{
  "num_attention_heads": 8,
  "num_key_value_heads": 1,
  "rope_theta": 10000.0,
  "init_std_up": 0.0338,
  "warmup_steps": 208,
  "doc_mask": true,
  "train_tokens": 447200000,
  "dataset": "wikipedia_en"
}
MLP neurons of a small language model. Each row is named by its layer, matrix (up: input weights) and neuron, and shows model dimensions 32-223. Each number is 500 + 40 x the weight over its row's rms, rounded and kept within 0 to 999. Numbers have three digits each.
After each neuron's rows, "fires on" lists the tokens most often at its 100 highest values on Wikipedia text that the model never trained on.

L4.up378:513527468395591429504492520476469539542478486498451467484509507462450545492523538479434490461463516512501476534538453567507539528571482456496563513509504505536454497513428512437472351549496524515504468554505467472482498565512442525512492429490440491506517526506492453517542509466464457514566506501487532444535497413563441434485479459482480502434514430521520495556571512507435526492475560503579486493486441504535527551500517418577446553523468528504515455481513507552519523576509459542584547413565484509469579495523490524443524455480451532483467519474596482522428472477530504476
fires on: "-", " and", " to", ":", "/"

L4.up348:475527494424540490485524468540478537554444503475497490446527524453490563456523487504516504477642517484510508485456523570437456547511459475496535485498548543526401443545494556540463443494550458476480502545500483448448482549475455413506476490462495513539525520545599495510536472414536532542550480507502433518486512453510530535558449489449475457403491516550430490548484444489525514529475542564546556514472527541503474475479556512527480476521519504544527479501524551503540464525480408465542502476509506482508427411478449541475491448517469434525535532415501422528459456532553547484
fires on: " of", " during", " By", "h", "w", "l"

L6.up678:490521575551589458440503515492529530462434505490452486515473517474468539496468536521567505513561592480525479517543539492538486461596496436560500412505530510515495487533471461456448514503444478485551543551481487498449455566527468534402527463540435496480511538429493480527485504503510541540470534539476507489494535453495457520517524532412574456533540502602425483483506519532448457511502510557457449513445460534491525474484484415455501480509501520531528452484562454491458456570449486570532538442511509512543485503466485532534497515506529485469501445494478459496528473604481429498
fires on: " There", "it", " there", "-", " from", "There"

L4.up43:542515532490526480546565492531545531507469575485507487489469500518502536433499547532533553474474494533493504490522548541531493505506467541515507615543538507526445448644557543542477509516466446414508579520503538464512514529478481494492446505455486439477495541477491516496446444474453446521471510470494574472471542442528536484509497539506552471421481503538477444515495471489549516490550513543463497519457536512447503524495558511484480518466442565524453553454552615533433506494418460526469472518470515570513523480498485550457449488536519541411523421517548409541408536509475469480
fires on: " of", " Per", "c", "op", " put", "ch"

L5.up454:532476567495499538413501497533492499513533555527505483565460495483606504509503528465583506425506460516461475500466510545489538420520525502497471507436532469456524463480497516528466535508467451440492539511560457455464515496442449495476499534485574475498498533529541561539601527512446446483481509515503557631414466526454510580517542506450574487446508504488459480531473562567504461418527506545490541515531537453452453509491488531486496510425473475515469523492559486549408489485457439493519496522459473475509521501540534573512512559488499478491547504580491512475499532618495450535
fires on: "at", "ed", "em", "op", "et"

L4.up211:457522504535467469423507556582514489534480554463515500535481486531450486402484477530462460542561443491515513526489516452514469534521544540471489584536495455508557475525560461530563451532442489495545503507425504452520509500472469583514459461458556448501565524523466431506505576504494499450536466484451482553475484444476383574564549475523521425510536508572490424470495465537513453522533478544464566483466420496508506514439440545423495519512472471513480515446474492495413454461537498547560497507477413496513495457550442489538528550520558512528504457441485501467517531528428511491
fires on: "\n", "-", " |", " ass", " was"

L4.up964:453528492488514557436535523470556476490501518527506523540501550460462501489563441475512481403584466547516528573492474484490539498542595414486491524505506459457449511466526509506492384559532505575490492468558582519522514520521464571458542401462489437532489598486459447477511448560514424493456534517519468568497465530478524503442542509463514454434559483520469500504497506503490530452514477583533538525549553540528480532472490492453546578504494482509485552496506563469446545495541533539487499510448487462409471463525555526517493486458475469535429501499476505594529597503460521512
fires on: " |", " cor", "|", " sal", "==", " mon"

L5.up841:521545488483546430499547580626460568549462556509557547472514450457512510437491568513537496437556501498470470591493573488556554489505441453453473495457575425479566476503477567453503541526433476540521488459484499463445492488437476498466451520467544478499537521577484479469523453495489528530548459528489492485494527452471503545408455429486533470531540447502536555494486547559456480504443522556481492481498533524498501516569512482554430490432535461454459503520488493543499519486460462492550558463502425476583503469494485483534514526501561534372454529492480399408497490564485430518
fires on: " was", " with", " played", " while", " on", "|"

L6.up311:454516537502470423487556619486535524514471551537457510470449520489623497477496534507522501478590456514530502517511561559408598453548478518519523483517501487542529529507442476553521558490523488453493549553493465499496445494499497500448411572532433523507535506467454544460505519484514482573442410415551466521425439521517441604510517491545545515507490508481528489505476473601490453490536535566475474489513426484497462544476586525571491509536566463581462468463476486561469490543502522512518537468521549488501457443505446483455534496499561545453528532490470451495510475529458482534
fires on: "ing", "all", "ed", "act", "ated", "s"

L5.up685:464490495453490509505519553466485500482515450541458477487413510472568573488469491539483569508545448580480485538534572529517565570535532502540485531546490484512492471506511488553487556576563543497503557536560469555499530603518459528514487518546521450508502528454477444458480532484475506512588473485498523560497552449504498496382579551427561510410562595491442498476539445517454490563481518525429533489487523493501545472449518477637580511514462438533522432485507477532459532479502519479484515462480514548469437424465514537435513546484493491560489504446504493508487496495477498526
fires on: " |", "ing", " E", "-", " of", "ell"

L5.up910:485532531528516508445534564580500450444446562476570509557465537485528565489514442484587445436515510555519532521537450509494507473501423471511582565578479512460512528467529466530509485475463477561455561484534496512480473526415496493450512425518456524496482466469549508487501558535471444497535430482485442558488439470435511567454437536493502550494527544549382505567467505523449545552419497457516575578496478464541477542466547526443575470481501505507459544554546585447469540498532461494449541501511481542464459503520525534511516490569451505543496452472469492503505554504448472517
fires on: "an", " of", " |", "un", "z", "|"

L5.up664:484497458447578535529553479422472540516514514563508497487498441418542555512512500486481432516492529505531500480496475604583552424475589567476519561543508521505584462581513456464508439495385498435527550505437511491472502447443458514475474462532495450550469474572558518419566487479511477513551474438461466444466524464539406490553483484520468496497568496508504468498489541499463511463553544467548476584461445477453433467489475402461483548517478484482474514518502456535507442491502524556528511429458525471494454555520530467461532442488476499483518504475495506469473525460507422508
fires on: " V", "av", "ip", "im", "m", " S"

L4.up121:472450515473499524468448512496513521506486572529442485491484558488529489450514525488518508504502462490510550555459506547400540461561512452397465508547487457439487499513470512473531512521422493547499513492522440501493493494559486497485491517566528474536521552497480586472523476474457409480485462464492472512421440431458515514499523444511534503458545551495442491565586421527510518485568535525524498526571561481464445449425553540503442423549476496548461495481507543528482470602429463524583512578449545510496374444479494497491559519544526453495492562512529496484438474474518528502
fires on: "ed", " and", ";", " meet", " lay"

L4.up347:458523464499586505517539492515563542484452605466526452541505541502505504450483448495522430468515434536469562578458492482509528545520547467500495533555473508453525502535557558545525499534479533563434431547514469526500554506454476522588481516444530442526556550462489511513472478535428475522453550448554521581484481470511497491515552465472478448520525595497574413567512507517427556428525526430521467470513482434529518485489536542505534461483503498562473583522530505520400523509389448505487525518478435494458486463537521502498513505518533517553511510542462512551493497527487511542
fires on: "est", "ed", "ant", "ist", " Comp"

L6.up799:485500486422576503477523496510458544484444497481523468491495516554559493431483464562531461450592470483418492530546561482497497591543521463503457523470542423512484469518495579426519506471497470570511532546496505438519529534424460549523480505459504500497522561448497431528554492550540506578494438508460538463468492457492478465509597441590543429411513576526525489485462484511537500544521457539499530406573489490513474522459494488473510483476499400561449521484506522531516477491421433526521516428524534535531422494497529502535511484555517521497508542513525487509542537500496531523
fires on: "-", "or", " dis", "ed", "\n", " Release"

L5.up432:445538530469502465498501473552553455533483458557565499576511517484478487479516519472541456506490574526517429499518488482449528524525534541546493501532485456559538502498381457531534488540479471554489556486490515417398494575501445507500470479538549539529577528464531484540506503482480480532550533482467444590442517456486437562525468499519509460572488480516473598468544536568488536476542508535481469528565516540521460562487570495569541483545502557533455480601553566535483467602449492516458580487492451517493491494534574551482528503484472496459523528534500523504522549488540531565
fires on: "f", "weight", "opp", " Film", "he", " Air"

L4.up457:517547452492516469501505520517454546433500521501472438555459494468504481352484493574521507391553509504510507473504511513517483526536542514530512610451502487480477501536559485572474531522460596499587532503492457497482531431502468473498520516490528566498473478514424507524425489539478527526492497523485521466529569507502441445529504476474467498428548505451418479522504481510441541540483579491557538553443481518445527485431536541491520609446536431536496477519481515494505474481524464534544445483510513567493469538503513552506498494476486508529513549500457519595505474586490498489
fires on: " before", " with", " as", "-", " (1", " Wil"

L4.up182:465523486548492473472551518508606491559523531584513509516517527467452472470491529561544526480483547527572527513562532482426532500554460411511525536448530490476474523490423546571447494492551519473537512481500520438484452486506466471500454375617489477518562543563474545499483581515459482419523529505498507464489486467470514474447481509470429477568468552510507543520481471490445521459540513468501495518489572481512517538499554503553391524518477530533427464530497502543478550533480524556540513547516491551441533521612429452392476480499517512497552547449497514444489482483520516555
fires on: "5", "0", "000", "2", "7", "1"

L4.up105:484538463559505492482486463476536484473474479464524439512433472496542532499522527495473464523540435544560476568518513552420514501521420539480468451554555423470548504564473497445518524464459484505587494553441539549473472512547494501413481568440460436583540560487542518508519461468496452484562452578517515532559541527468466516524522428484545522494541466509502530503575454520473454543516509526507476545527464560457467479507547455520498491498462482502501573501462525539534536556484451490509555517552485472535436471516501447419453505504492467599473497482540464433482508469439491508
fires on: "s", "es", "ces"

L5.up983:547576438421517537523507477535501523467479559516558510526531482477494540488513494524538508483494521488521500502493495553557514563477469490502462513509575464501489431552497470514462421532465431503450442440500504435505521504487453468494543441426506492549542494475466551447505494544560500517554514535453469479511439497538467468488496443390529549497533501464482517584548512528441472509488531503539481538469565506466562522550549504488456462490416483486529460512587494586536514502534455518519604454469448549427550449490385580509491481503531525501446482568536493510437520525506530438
fires on: "th", "st", "nd", "ag", "est", "ty"

L6.up170:519499512519566451481589503518483486504455528453444526527493556551500463517485481562517463539474529474561524480481525467485455575479503432497451565487538483470551446509511449494479499437494498538526474443492499506489526501483479459517473498485546519600539512474471431465512514416492501488548510541585522503481502524495512524501523495547459526506508519592520549477511468533531466564418538502498583553482501573521488516581527432465468537477491513560482558546480494569555565491581476500448516454536529510473470476533444478525586464475523522476466436468474413395514557494463512494
fires on: "a", "e", "ra", " •", "els", " Ba"

L6.up201:458515509550504497543486527498556507470455458551520493519480488493590572496509587526523564446492489487512442597484461520486629501522506414440545558582462507558526551495489496463471498556529522481545469538426491470514437480464447549393465420455552502509526509521512465509513478566405457473574436526548489482540480536499524540512486498496511551475524449501496508471575514540475478421450534495508487500528493539505472547514482503497450534459488505574521549575473502539408535542487499521458530505499470456481476486498514435447531499516524466467548505507472442521492534488484438532
fires on: " ==", "==", "s==", "==History==", " =", "ography=="

L4.up953:517489472532476470466429524450497620555488518498463477552447528518575530491560457422488538509492469561471538497523601491510531549479467438509482525499589398504506429509515438509540542530489566550554518520491504500474498561481451469436525458432475519474522494482511503454448552548519522526518461466456543478504455523493487428535575470527504508459544444569528457489479429529528444513482567496527478545496483410514523565560517491465497447491490452539507515471409555524544498456472468529460569460495512429521490499515476493459521519463551439529507502511570464500447614481523507567
fires on: "ed", " under", "ock", " described", "ack", "n"

L4.up58:491512452543570522534570529525494544510478477504429493528529479551450506446495473551516449398552573503459567502508503516529515575540510515472497555488549496524507433607526531559495452502506514493567526529503543420509511469484438534518513492446489548527494509479493479503527457540530503519497487484514462483517508532564466430574534479480481528501541498435462541518524519495384486499485504514551521547496444528517434481539545405500534589443523428514483543537511502497505506468492501515503480459508527560504429489565523528522513466537490467513478491486518493526498504575530521456
fires on: " p", " as", " on"

L5.up435:463544460482539490452506546437567445457441508456525553606450488535509545458500477565589453491513467528427488464515432477452558508542482474481501533456501543447531529502485465555481471551467474505468493511545466496450495475394492519462456594496500454472541550537537493463527618498491418502441475462512517555482478514534524496548542437457548457478533516470417489461503495510494548478445490535478551452512544430472515526489449505490499510475529426534549452550538495498482429545473516504578478503505542597533530488583483502444530484495540447467519480543555521561472498518440470519
fires on: "ar", "est", "ust", "an", "ast"

L4.up680:463551489453475474489529513528488543457534484583552450569463470502525569484531577528540479566417552533484565509489485469448475544541524476552550525543503505482468474489496412525458577500508464494461456522564443515453502535524473494542455524554514525551482469409506432515447498529486498488483505460442555514529452518483518580475526522490503547475591509452500418502485404540504626485490593509485608488491494553498499537518562455509552489537489482579523592584515500522571515473518524503489461512560493456557434474579549504486493474521495562505470537458574567495512438554501491458
fires on: " of", " |", "gan", " inj", "m", " kn"

L5.up690:545542453488521519521472493471504526562513544507494462516475607480546523538500549557546505511455457503515538522486521549489523506516529468437533523526487485501590441525502576507491532508494492517514459464477443469473535497444464518508497524441517477483530458489546516427575570477517456540521439432512524485474405517498458504495525503479445497407498512561471480563486555581543490483487510504475531499522536517450532513434525464507469542475496495531487526496538485464409523476467396553486500533485419563535541490495465498472486491498513542451425465552496483485525529553498506549
fires on: "ed", " or", " and", "op", "s", "ly"

L6.up45:496538534496486435508486568480483477517457479487486502500495508575570550445575587495500488463526491512431466537524555518476532452556598476490543474476509454465483488550436562497498445529471492397483606494464503447496507526514449596501434476506522507483530498551515517528500586542550499441515524466498490471540531472516562490499486541427567463426538516523446516487549509495494525503497484518487494469522543541480427464398437534492543497529437568528532466523504472503500505619531541535487461560440484531402508507552528512517544464465575516578523503569513500499552532592454474496
fires on: " an", " –", " his", "le", " He", " a"

L4.up178:549502466522570497527444518504507533530477572481479458513520477536543504467532501525593490448515439534473535578471556463506525529549505479475476566516571476538528551510492483560490513560490512507532495598497532443511489512492464497439482529466563491466533530515499499551472463537496412460504501437489533420483526452500553437536465466511438493376450516535452459498520509547498485460539567540454461550541501452522480502522458481584503442579506423585462462497482479504506433545456452512539557424460553547532437548541414519483540457493508487520513513539554430448478572487488484485
fires on: "ed", " over", "ued"

L5.up752:501462440500457446488538553500488547567477538478586474531517480561496510431487490566515490476526517472472445531509534496457496458535532485557514519475523469465539549455489468464536535474476491460509533469476486490516455519487456517462462550467488473501572493538436465477540552566450431503502470491476496531568529445505469501458591496426469464543506508477564436520497500560472474549438497527508511523463481494500453479556454419458469496491475419577465521525506534522534414620509503531550496482497440504517581442470504583531464447446555593474397540442470477486549561530446426536
fires on: " was", " not", " be"

L5.up213:461569541439571532492483463550534496545417569526552589514458564431522525508522464536564472518471518541504450541520528524458479488507549431536530614505512542517445469476461525479499420534540528486559521496521487483478469586458432506462489442480487538488526460472535499512546561464456494472511436470540512451426420461541487504508540433505473603491488521490465465475529516456446520471497534479473535580517510463543537528472518463537507495449388531536444510516531493521485457483517500562556531482513460513502529533595473481454468433495516501489447387510513454494440502479452465549
fires on: "2", "1", "7", "6", "3", "4"

L5.up640:447512619452504559432590519499505489555558481534454496475482516384518530555510452481501447474509584494502504513491533518504498506550511523494576479536537459516573500440502453508447418496529492555528515497472430431488537485467476572478517480476450432500513461574497537505598546488570508544495566487557557537439518482490438557497522490462562441538525596575480476517470442478463416456483483457554518505451488465432530434499473427440440535453466388582506498475490463481499486500506451533511497448530528467518458463446482518504525561550518551519531457483487496473447470542497441497
fires on: "-", " up", " (", " out", " from"

L6.up474:549503387474547525542531489516566514587465457549534524455505500534504558494541455460468536517494539489503543498484517604462502499486439496432493536446546487474419404490511554491504495515457507451522618552482469457469489520510459553470534422466499520500549485545536474521464504483478489516516448467517506477475507534541545432541486476453553507479482544474506551534465548499496496505483437510565516607434501455528521505477562523503504470478435520590454458520563486516492414481529474564483490478485573467550486480529470510516486472522463537496461488492562459479525554467498435453
fires on: "-", "y", "ul", "er", "ed", "o"

L4.up561:460560502452479528524499507463547468512487487478486518539474538517532516448497591559525449415501576540548468513509538516433496538501517500471487527501547435516541466554483489482509505528426534450488573487435528498442507510449487504446547504553502543521475549545537449535497486449573456486462403470498524488449459537495470516499434526565549462414508544560465523513468471512556463457504486503466479502499578473403496502447493490572551495496468533484539518474539496545461529555557467594573516436538494491484466463512523481447503470485551465504526494562466520445523528488477501539
fires on: " He", " –", " and", " his", " from"

L6.up194:446543420476532476506555545492538541514475515507596498508463519453499475539446466543585465448558523494488563517504524538464549495573497473533510539532505505447515550533468563517507464483494518528564497539567507489467599558464493523451537574572471539493533511502532447452508530542517462488513452482474529460471507497475509573542527478417455433514446503527410532558500463463451401469447504502523464496477585518490541510490532461501476526494477479565464490498602483483493504456442478471562488497528532576455449464539421523433474526480570531459502458514526553540487507553456528497
fires on: " of", " one", "ar", "est", "er", "d"

L5.up257:522493466485506473454491495576545467462498607478511535491524572444515517496539494460486415506442506456522456473488532500487463484487564493537466537409581481475466429491513487429436417519473464474525515488449448504451523516434446517482537460489518536474458524596486510478505588501527504575540491473577566472391427517539543522462526430459506501517531456523537465496514512490471505441466575538590528558524554427483498485536491506458475495478421530498446491510551485480534467463499504608534572462543495548507505510531455510488433503421494509539490513535491485513485538494466448500
fires on: "est", " |", "st", "y", "um", "-"

L5.up389:453551484465520428462497434550545470508527519432594494509537478458548508475508568476570470494594480527559485510433528497466500539569491449438509484533507512471468529502469434517476414509546459497492527527556487455449407542494489529501495521532501551503457536527537441506548531495419470534513448543497563491435476434549545518486522487395544526453534544491542494455478488506478570496518492542498533455497488441473533530482497417474530477444482525511547499501531549464461532515524491569556562429510559576473552488504480569499501393533502519494540555470581550427523474525537531505
fires on: "c", "-c", "v", " or", " D", " d"

L6.up911:542537500465441505470501458491561512551490480570595495550476525520507519464522487538544520422525475528487477471504534503483514448587453440534532477602496453559498501481462491571555507543462518462563553503551499506466479556479484540455458524577542446557520521447498446529437540493568431513483437487522581458480477494470538550483546561473503435498533592544517527512491504540577563422517518524512555516453463484470500503512520488498480489465470372508478472467479572464459574512444473477486490543544519518533448476534508487464448485466519536447465476489496452515487510550473522453
fires on: " |", " of", " up", " for", "ated", " L;"

L4.up688:557511482432540439530455508493520537508447484509489570605506501469497493506493527494508398457513525500495426479516546473512513614482586490487398521496523500439559462548522503441463458538477517505462496528498479543430531553491486502494509460457508500500485422505542442542512481405495494433522487454610559512522553541541525535555463499522556539496468566481479449475525511486453491492452484486496484539498552492506479558520542503477538527505504468516512521503513514450485566479487490531498529474515486445469506520533524502472479506463542532497518459501496533522460575517510445492
fires on: " He", " –", "o", " on", " P"

L4.up70:457539601490489566366527498469562490540508517564463416507465509532592510494517507467582523438560511585490488518470478500482484490518507459454453492539508531538528578521436498543464555538460487572493490507507475460457479516558458391477459467468483459496487464527512598532511433502473526492532486476543496518486417504478538550448492487458522529540547515490432509551565475514532424481536542517474495602558510573466458474530485490499552516486467453503521557514560529516448545555487442532520530442510524483550516497497453495517521515497523453548441560410470483417506460495506469535
fires on: "ing", "ate", " by", "ating", "ed"

L5.up116:467525514496504488464565507467539500525526498516479481578489500495518520394442431554563543471544514538514497497529523445561495482516535562574606504611499444550512497484563510521591490521516501438506535534489481497453540539481479460483465526536482517519501595501505453513534534471474448481521483444545544496474503510583421446459522479540530501439491632519519458515455489561442477473497506515526499507528495467468437504468451516475466526472509454474476460479488545550417496535458485535482515469487453506453522493452562543453474486526550497445525548429489503482437543517459490556
fires on: "\n", "|", " –", " |", " of"

L6.up925:504498550483566531444490516509536520440429553508500548472493519485493503457541493518544541487532496523487555488463513477452537517490542555478491507511564482471487543539532606538421419538497491508490564520504534439476523521522452493531527461472379524553484560526491487438455532503534492510529542515529488549497425464598441562564476427525448514554487498501432576586503519481517443546474538481576527509525456525542477518471543499492489501534454493517544498500547548526458471503541473511549475461472433555475456444487447524558441513427522455516518526409514465526488495540544517525
fires on: "l", " of", "il", "ill", "or"

L5.up596:465490478498534483450493560557522465496488549500541539548495557515513527483483429482589451484558505524506572514472472473505504492485536511473431532529537491480490441503497482532508524483533429557460546491409509489505528472486435441485439420529589507530483529523514471494520474520458463402515519554518488507519449568480444445530525494452485487468498482497516394503457524573479462484439460601447506423500513455569485553509564509481548578459514488516447513448454498502476468468480541550534435509507479541498466503519499508531501514491502489494466546482462506509472560550481551541
fires on: "-", "il", "r", " |", " cr"

L4.up887:441565475535551499441499503466476539450530502556517455479388461476547503469510513507535479502531475540503475631450530556395575516565474503490501479606520433463524552500502499465532558531521502515563513524500542431477438495588483508425464588471506475545536580544474548503490438458479463498455405499526490499496507485522516562500461497506544456469528540447491490515586455535552419481512488550476486557561506488507542487543525504491462502499487409477522519500500544523468419531476501477536568525525470499534431458516473451433479486505467491526460529539535471456448484498479429551
fires on: "ing", "s", "ed", "es"

L5.up231:565505517486529474493472529502553483369508558449499485482490534520465439461436492594529519443569465528458496450508466439483555504487457475474510495504565458452445536482520512488469449514503483508574492531505432506407513439444501517536390477515504521500530495465499467522517451476565421502620451492493490497468453449513479573546605500543479516441498468501464532461497490531456482480455506525559565486497480485513462516435542515470550554509464467457490512484549560511489558456513463548551527466526493446495543522495517519523392463503554557417443493506561540551535489605500521452
fires on: "\n", " |", " (0)", "-1"

L5.up237:498504514537504587458484484483552533455494501534481496486500522476497510499595555532495449466546457484521553526522506546494445514531517508490435569517528470473466549545454575504474476553518530504543506556512584514523447534466448527405537432442463482525507510461474517527415495482436406455553471517477525479491516471503464480523498321490548463444535467531520531467563541527440476485492499485576496459517462473485474494498540487500505465509452482550475471591507565516430556484495515566516476472468444426529447525526531471456462433509492461546451529467487492567516546469486464501
fires on: "===", "s==", "==", " ==", "s==="

L4.up152:481476510514479541451467488460519560466467461486500536509481437519513546462621558488477519388496474543582526556508487527503579485513521420437517522545476425501447517475479524529504431580562462502521498517538489474509468523467450604467517452488418426495480511378570494528542500477431434427518473494468511513519420521473521444494550510498539513455496556517546494529521520486419564420561476495491523525477511467490488493515528457565488504486489528477479526562453510539404476499448464526506550540526448491499475495498465472445514474513567497531504548520532432527461560514466516563
fires on: " ==", "==", "s==", "===", "s==="

L5.up188:471396508445495484513486512552525476507516499432514432523439511434533508453532478469551528518531452576497424524467528530466516541537513476536522517497461417526494507504471497540490481595460444487425490545565502548466488520487510498482464460494421441485508508470504430501532469547445414477460433451489567552512485547464511491506502504469510576482537509564587477505502512550528564558529507549489506512499508446484475564531542464483505447543516507585486560482524632524460589509489483540581532462511415479596532456552462523504448469568537571478490469500591513516501499503444499504
fires on: "er", " |", " of", " to", "c", "vest"

L4.up137:495580540488566467451488520558517579448406560486525520527466457502546545475508581521507465527535494508491484491468567473423493474523525487522525490499542467526442465541511482540445498476502455521523605528555410456445399582535470486463482553475525496508457481589593537518456491475467513434512492500504466535457478448477462500532503558442509471471625570508502482544465462529501508516491544566464499499513476529456461449469525470513477532514507460544496512471586542588471465534453480509519566518484516557569471490566451530500558465484550503404543531499569525502543499553493488587
fires on: " d", " cl", " str"

L4.up313:502467430487499461508445472553560483479492542496545473489465566570499476410520516564528476530459446588515481597450511451491470456545457420494600554461486528498527449494462500472460459527472495522515497549496464533497478475431496424455480480574479456548454456497473487486569540582448451447468430455535525499503526456493534483525476518522502519436507495497512471463529483538489536441445494532527508520498514490537433562491474486404490519494527508550499576500510499556442531483510508514555483516538555532579530541586502494503499514524415586492478511446559465510464521513434523481
fires on: ":", " as", " of", " to", " by"

L4.up669:499538519453495514537529566465501591471503466475492475467452527485509515478537552469566485504499556563500587539505466539573541489479539440536509576504446519459500521458533520543462531518414468550489528514487427535472486476499500487486515491470449494484573431480489480468550568602510522447524445421504564522437510520494492568526493503510516494523526552417520452530444511561422496400451509542498509487457502528429596539490534455439450511494466540561479555512543513552449450455532504473478544579545544447506432533499538477519516536538561533505456482516516503571473451462424469507
fires on: " on", " as", " in", " of", " |", "up"

L4.up456:482489456487584476473450528478592470453406522512550521516430496494466459454574383503500567418575478573498577538491534468492490538503518531453441538488518471510427500512522504542543552562417423423523566509490467423561509476444492520510502467490465541487522574531549492447520564538539494483510478456506500518517497553558513497504508425511500468474462551575472442521491435526516473527533564456498512504499537526498557538467534469463505476539503471620483447506457461469541487467450502500501510474470582483449431470593491484469455500482520572501559481496578508480477532552467474461
fires on: " for", " f", " over", " of", " serves", " a"

L5.up556:426471502494509457472521458436506561448516533506456512471473449519526569490545483456528502490511556488506516564482442503553540461505563504498507500546538466454495559523485552501490448544531509518538456531488460495500519497488485517538502413537469576549537537414494476505569452455459536487510429579495511497477477409544408519514562480479452537493526484487521586494547521487511514534472515509535523436550441448507515496519535434481518544526482449538526467490499464517493536488429452474609485424534512532460515480495518489441496468548549550488532498470503548504526496561575523540
fires on: "-", " to", "nd", "st", "in", "g"

L6.up133:473518490460509452470557467474537449473500540532450469508515560488556498464489512503578493495520465500479537521504487522473562533556539526546485538489482468534470537494506537547515502492504471490476536465424517510463466505417503499537472463552595591591480472470560531435557541506563464485527460484493594412476490393481564554481538491525436522412524558584521559508484481570510543469513487535497547524581503473438524478515561460474496498482512477448492545520504488527454488497464502585512530578488474498580437509460565478521538465481514562509492487485473447501535496543459449500
fires on: "ly", "m", "-s", " and", "em", "-M"

L6.up727:458439474484483497484540472439521428517446563528540505498471518494524551528569521464555504483430410507466494526483537510436497510510513508500508548481468492476544460470486532518471525588453494490432531495465452524480481554416479489500456506458470454496473479546533542468512460476442520472522470421507450539486455456580451505547588513502556537456511524492523487483518449591556506530432536465541573514456467498512457537494570519491478530482513491559510422445537462495396463476468433536513499534483511572508502517549444531505461538590502614454512484488547498481544526517514511509
fires on: "p", "ed", "ar", "al", "s", "as"

L5.up475:395544518473552526422521508594502449505473490461554531496474488461473515498424546555509501450520450553509522506498537501440497547509488493469500438489522455425492499463467518561477453536578451572550518441481432504481510540435495539483456499474565470594561487465568480524574480526435479453475522462542632528534499513480485510451496556414581448470467556464469504471566527509436504506482502535474510500550500538532503499426519503542521493523490433545475502513497551508418505534458487570540476457482496579502438483497416532466528450472473557536472510445501566522539531539519498496
fires on: "c", "ur", " d", "f", "i"

L5.up777:542574492485554521493539505543532568499455547463496542502483489504490543548500453484491453443525501462503568482539554497455507540543490466475452485525515513447499426465522521567440539514470456502517465561588578492443476521404475451511449487523499515514514508532514499477554516508522477503490476458532494474447575494572497537519452429530520450533535511567515495503505531520420439578465562497594535486466589539485415552531528501518502557548503490448457485492496568476500576496520457486499481487500527486514504524524438487538480449529608550496501461560539405508459458547506461505
fires on: "e", "u", "o", "an", "'", "a"

L4.up163:569501443471516435542486530569538543499500594490504469537441493409590538494471463514516535500428565546439529509501498512474540499493500504497524573501473485456465552530544463511478573539472499480525516474480480438513519518546488463553478547434507513450567439501519440501497485500404526474542449474510483486509491523516525448498500534497474492507561590513468449532490460544551545492447536532543530564482497531492527525467507494526515540487478533511474495473500568486433440453451462533472566588500558486542540549533479640451535508522473549454580448502565516513555592563506409515
fires on: "op", "ro", " of", "-d", " |", "-h"

L5.up903:487503509469528529447470468599533434509411539512480491512495568517469595442574452549520563467492596519502473500461532508514465531587473486514531472526514492520492482518444549525572471517525465525584490519557443535435540568467482452503497492526431435473507492478459503534517513543493454540544444517572510469495503474515417505481566511569477567460508506508567494498490533491480506467508479493533528475548454510533438517492503526571490529425486434521434505550479482489470491539505486549551513504509498482488524557484525522544435388473571478481499487451522487515469525547425481538
fires on: "-", " |", "\n", " re", "ing:"